Part of a small language model's weights.
Architecture: RMSNorm before each block, rotary positions, no biases in attention or MLP, tied embeddings, normalized queries and keys.
Training: a variant of Adam for these matrices, 491M tokens, 3743 steps.
MLP neurons of a small language model. Each row is named by its layer, matrix (up: input weights; down: output weights) and neuron, and shows model dimensions 256-383. Each number is 128 + 24 x the weight over its row's rms, rounded and kept within 0 to 255. Numbers have three digits each.
A block is one neuron, or neurons of one layer that tend to fire together. After each block is what it responds to, as a language model described it from the Wikipedia text at the highest values.

L8.up57:123152105135136111113155131153102161116093134102137074102123103101158112140157148153110089131140136137186111130143131147115093108106130118107139108116144117150113110133116132125119144145078185094128126110167124167109128124098175098174129132123094107140139107158133149130159140117133144117114099103115172143107085112070146130100131135154161135121146080137152154147119093105147090095145
L8.down57:127140084107116138155144109150136134109125097148110098151149114112168127116163097117097119159134144142125100133166081114098094100133142114125104147146137091153154153190136162082164134124136115104110146083131162132103138081087146134134141155147094137124168131175126122139122122172160108119107112132167144142108120149141130085138165165152140089105137176115108127134121151118136119127162
Description: Final token of concrete nouns for physical parts, structures or objects in descriptive text, such as caudal fin, the body, vessels, windows, transmitter.

L4.up308:140128128164126105138085102112119138142174161115165101125100086117165163131177128130136116107142109116092126123100177173141126139145080133138147152167134127100109094116134125131106127153118105152141115125130168141103095102111109113163125097152122123088144168129142210138144157070145143111173133142095119139140109124089097169129100112120100121155107144120107129178159116169123132126129
L4.down308:088130131123111109108122139155130153136063114131079168077123171151113099097094153108155155139142134141178126104139101154144124127139117155152134089111158160100110167091119164100092111077106169152147133149135133139132162179160144138113130147089142107148124156112107179134116098159119073126119120125125138127118134133072155071118088138105164117140159148111167122142080154114106130133100
L4.up843:129152136134130121145142111110121137131119205123151138126101090148108119137086145123121136102112161123172092141062132153144108145110099098146106114116183201156139068111097134109102142150150141147126181115117110143110136086061130102103166125119126125097113140086105120136158083096134164111110134129125114135138109149140091136121121096103139126148160162121165152138142158121118096137103
L4.down843:088141134124096127118153127127126153133127100122111153115106153107111093097143139137126141151136069130154132127153135131103125097128179166115100130108099085141094136131125145151130129104130104100146108139137164115144161114169145133131127119138128193117155119144121158104123123096145137121140105095134105131109142138093146150109129107125120155083141124114052135140092160133180119108147
L4.up1295:106184138138151130161091104122124122118119122206125140134155114159114136164157130091118116147133109149156130068105164168172097120129075119159151145093175160069093111087143144118126146157146121121103152144140140132123157104099127100116142069114112152118111140082146143127175131129113092124147131103126119145146124157147110134132177123085128155102141103125125151153109141119140098100129
L4.down1295:121113080196106091073121169127145152101153153120145155118099096123109055098116111157115140148113083170158127195099143142123121105108146093120125096121136126147108146140145101073092151132130139147148100086114133103093135160113170141153123130113163105152162137147143107146113130141120154141110121131134128095079149097124138124114133176160151068176144164138115094137135096139142109119151
L4.up1381:162143132104123106166123127117132130130106196139127148079084111178120147155132155123125134107121117102107127085108172149089140125097114149128095140112143162093143091138081126148129080123138123120133126146149083114138154170125150093125130123161128143122147116152123162112194089098138111121104143130147117112103160167151133158133097117106159103128180086124113132140158138117101078122120
L4.down1381:090138155157143127141149121135103137117112149122111134118163117097134132120162126092101097138100142143157093158143120114171112150106133072117168091089132164148127106118099128123127139121130143143048121105094158095133105105134147120133109127109130118140130172125130128135120149122178073116169106164101115126117096140089139098184123178141151111098136141127116136126117120101105128142130
Description: Word-piece tokens inside or ending a word split into several pieces, such as Proper-t-ies, conjun-ct-ivitis, des-per-ate, Nonst-op, Cl-ipp-ers.

L4.up82:104154151109134185159071139114137137112150120126090119129160106117097131126135129106132110127157095090114158111074115095092128136116136106088163117167141148153164104136120140126112105093123104153091098109113142116129140162119178098153142141127115138100151133154110152132128128140119118187120123107098131138091107120128154124164084164153140084165152144100120128162166095177107152135141
L4.down82:122089109198150117164133139149139101110167124091129096134185108146147151101128080094139104120111154112100095123163131137145109109097128141136150093146135098128159134113114123125077108140107155153115138123088143153083141138107102173106085106160118108149134078152124077130096128096108141158112117097105118147134066146162161134176089113152148179141139098130121116132153127113097131144107
L4.up230:085110134150124146152169122142111124111131128131089130106146125113148117090124124083095115085167130159146130112133095132076117145120135120123151125194130171142124136127126125148137135128086148157111109143124114143126120128141136095117137109144175064134137162128120133139107133122137100156125144147167106135126129130163109122150126156165097139122168124120091140175140139099190138126136
L4.down230:118156093085150113098089160096102117089133141163151131166122145121100142117106130138092086148139137111120152126093190161143116155133139147118149146105131127085118113154125129109125125172116121134123145152103172136136120161144135137148140075094125113132128129121133129087160117149093130096119136162095162108088168104111078160151091104162096117136105163151121140083087108140125105129113
L4.up599:074128105138120104100141100143143111150163141152082134117152121084118134147110094128143137117132132161124129137151130103100070140136147131156143159121128094111150167135162126117129086100129105163146108097173141122119154132168161108118182150133164104123093151124162136101141143112134073118154186103170127116138176117113118139134138091092135135125135121128115136153113128153149131110149
L4.down599:143134131157144142115113117117129127127127126122117127117085111192102132109107130079158118136142097148165103123136110154139168107144100119110140123120118109127124124115126099134110108142122115128073149121111130122123086147151122131161125129097125169159118046123120141156116097105142173124075142127125161127131115126119086145138170102146106116127140120118127160158136191103118086084100
L4.up1521:109142130136110102171128102163115155154126119123077114128127163138141141103130147123126136152133106078148169139164150122117118163079085110152108115171160117121184153120157113162119112142128080147094118141150181155135097123180117109105189119168126112108127147141101158149112154119148080158118116110114158100135141109097141130122139124091119106121150118129122116148134139150147129122128
L4.down1521:174116099127163100108131146125165129091113128128168160102148105112139101172125117103126125133141096135095132107117112145169137058129123103135166144140100127113137101132135137104129153112134139128155128071124164100133160136115138081182077116137171169147108162102149161146130137157118119134154111142161118137105160189108132149159155106172120148128136135088123161086138144110120089117126
Description: Mainly the final "ath" piece of beneath and underneath (also bathymetric). It fires weakly on assorted nouns and fragments such as side, sea, school, and the "l" in shelter.

L9.up52:075101147139143131134119044140095123163121143102134147108135107081131127122123115114126096103187126118141106112110091095086138177128150128129145138128120147137145105115104161162099123131118098120116130130155137125079098152153125109123131102132127171116127109108127117078109150138140090121115162144161103135102090112128166134153147105152109116096137105071108116113135134129128124104132
L9.down52:120159141085124137150150149160144148092148105150114136132132127133177150160110146139114100158142149152112141087115133121100155127132104150147139115126108145128182101150131114114148157165123112102113150165119140131171118114144111133140109143142164129100132172103106110105120138116102134139157129141116098123097103148140120106144136125160128142194127115113118151078091119127135077128087
L9.up352:123145125154131140129098109140054133099143137118122154129112149140113150086116125154115119133139088084158124123120109098134111140167106141089140169126132085106138074159090191134104125120108102130129142120095136079138168130167142123123147118103095167124115109140142149118152092153129148127091137080104138128170154120119141098122150134126150161113157117130130126129121114150158151131138
L9.down352:160154119148098116113153181148156171125120106114096088142119147151090091090133098132128127115124116140134076089128148129105138141125118124088147165150131159182130093152106100125121114168085112135143137136138090112099110140091115113087159136117101119171078126145093095121128116075112118139126143099120139144135141117140139104113074139130173137101135161118152160158131171110140105131077
L9.up753:138154089131187064113101071148084136097124158175120146158173124170153129180121146165107072127171093165128120152140098166167107133131143127125135162139147145122108116118129119140113125115150139120135115077144128152067148122154130130132128185153080122146116152119117162140118152174149100156106151103140145156099129114110141110170112146149158129107153138110123142132118102099144103075133
L9.down753:156125122143133115119110102170105165158148153146131139134158160129116117140111120125150198160110154083126134133109101167109131116140128144176101146157121141120096124099131102109131124142118107153129168102117164162115135130156112143173137088170124133171084079115117123145099173123127166124125150135123109140121177172109129110098185125075130145121119135144086149128197094113100097120132
L9.up1319:154120100151151112143118118134065113110125134202102147121127094103149120105106136130125140127094099135081130120157109140146133121120138127145098166100157121112136105135108147117132071115141141131096143108111149107118133159127141111125160123132124150082105109110147154113114067142144078141125129115169158105124162159107099159132105099107133083122132101113097156159190099149148137132120
L9.down1319:145098104125130133142157165151145151133113125152151118125098137131069123164131118138092133131158152113120054149121141132126088140183154163099147119131109148169125117147118118104110105144143098113140110122116071095111101115148147125125156151119142124146124120149139164153138100100092107153143145179171142155115131127103111102107150108119122132146112128142116131150102156129136154136123
Description: Noun stems that are the first part of a larger word or compound, often followed by a suffix: school(s), club, Air(craft), test(ing), sail(ing), Co(ach), town(ships).

L9.up322:129119121129116130116140158187097107192113147189090099121144120086106103134127148115077150109158118155120160151085158107125127111069095143089079135151161142096123072099109137147119113102133127142129078090143149163147133128113085136142151119158127140087154098117117154075170131166111123159119119123122141126092152139110131110142175129105137137174131166138122139146121186115108158153117
L9.down322:112153115096150131107149130119120122129135096102188144127170129139122146160113147076103121113166115124148138139154100136142152136142128098119160112101142130160136119095104139127165132119116144143120135138112152109136096120181107116104091115172134141153123125059168124115104120117121122133118123156092154146094146141154117126163144129137105141158137147113076143109113097135133096069165
L9.up594:124150142146122120150126130158138139164125107157107179100141136115125166138127148095135117125109085134158132131094117113128114165071159151126171098115147108118094136166112118117133132151140136120110110116170126182113118137147143109165152132108091126152152164093082096143134144148150131165096151100149160158092136119096150090116125111098160117118172151103133165175112179135140100114113
L9.down594:111107085114132143077128074160129131100130155171147119162155093156113138104137154129154145096103115113126106152115112146169146106119133095086130137092133141157130135186109129125153141139117178154142145152090143124119126116170132110111139088110110121166125109113063136098070134141089164080153102125109147141127135133151145130154129108163102163157135132090128132145102158156089097152141
L9.up833:086134129150160107144118116164144112107118156158130147162099119108109145153137166122111086121125110126198155119115152131134125153090136124137101138163121135107119154146134109119118130183126108149143083130100152109128110143146106108119136101160098161102149099141150168097154125139142126122125138112141159147051152114108191166137126114087179120116137128121093132143143168157102124164088
L9.down833:097129122093113090126107154073095104123142098124164156120155117119151117124095159107161142110110146141173154121093140134105155129132121134147148130158139134138097136120097119176127134130139117137126116115119138125136125129101143149154143140154118116141129140120103120113106129106067143098149137119104160085103089142122121081122148086180092165130138136106122174111135133110134112150128
L9.up1186:169134105138139087116076126130102150143107126113119213128166124092134133145123119082130104121119138136183198118090129125153107093076111104118129110148137139121172145150120092112110060125124154138124138188134128142140096164128084133136148111129072115104173103134191143110102194135108152179091152110135165146124127112124177100114123105113086095118173147123122165148148104162113124091082
L9.down1186:107126155122174156147144172114127118181112140121120097080097097112075136150100113126112109154135116128155123151108105102135141108098139091087142102132085096137145115103130098114145089132145099160115134148143135100139101153190143126134106105169125108118125145154166108092115126125125131155111163110132127141107167107144127044146110101158163120137080123105106107117098109130140133109120
Description: Word-initial or mid-word stem pieces that a suffix follows to finish the word, such as market(ing), press(ure), fail(ure), distort(ed), refut(ed).

L8.up1465:106168122125108157134097088131135141117141139195135170135102119108099160144153150090128134130149140133145133122176139111116103166108094116136112154130137143151103102128126116144129129118125132154144102165120148131075104137150120116121123101148104195119142124117113138169155118112132157139134156134111114145086169106124118154137126113074156124130141126140099158139146144124094174095120
L8.down1465:113171117131148144118121149138139145123136117134115166139178140111137132116118074145142133114130105118145180118091126144120147110110136174149155121110110175088099093085122093132118124149156142144141145124138090139121127160118149157115136148126117144101126127150170132115134158081153149117152096124108141118136144098081078136125122095099095148130136133142143142128085165144177116139104
Description: Middle pieces of longer split words, usually a Latin-derived stem awaiting a suffix such as -ion, -ed or -ing: Ad-apt-ation, Disc-uss-ion, ex-press-ing.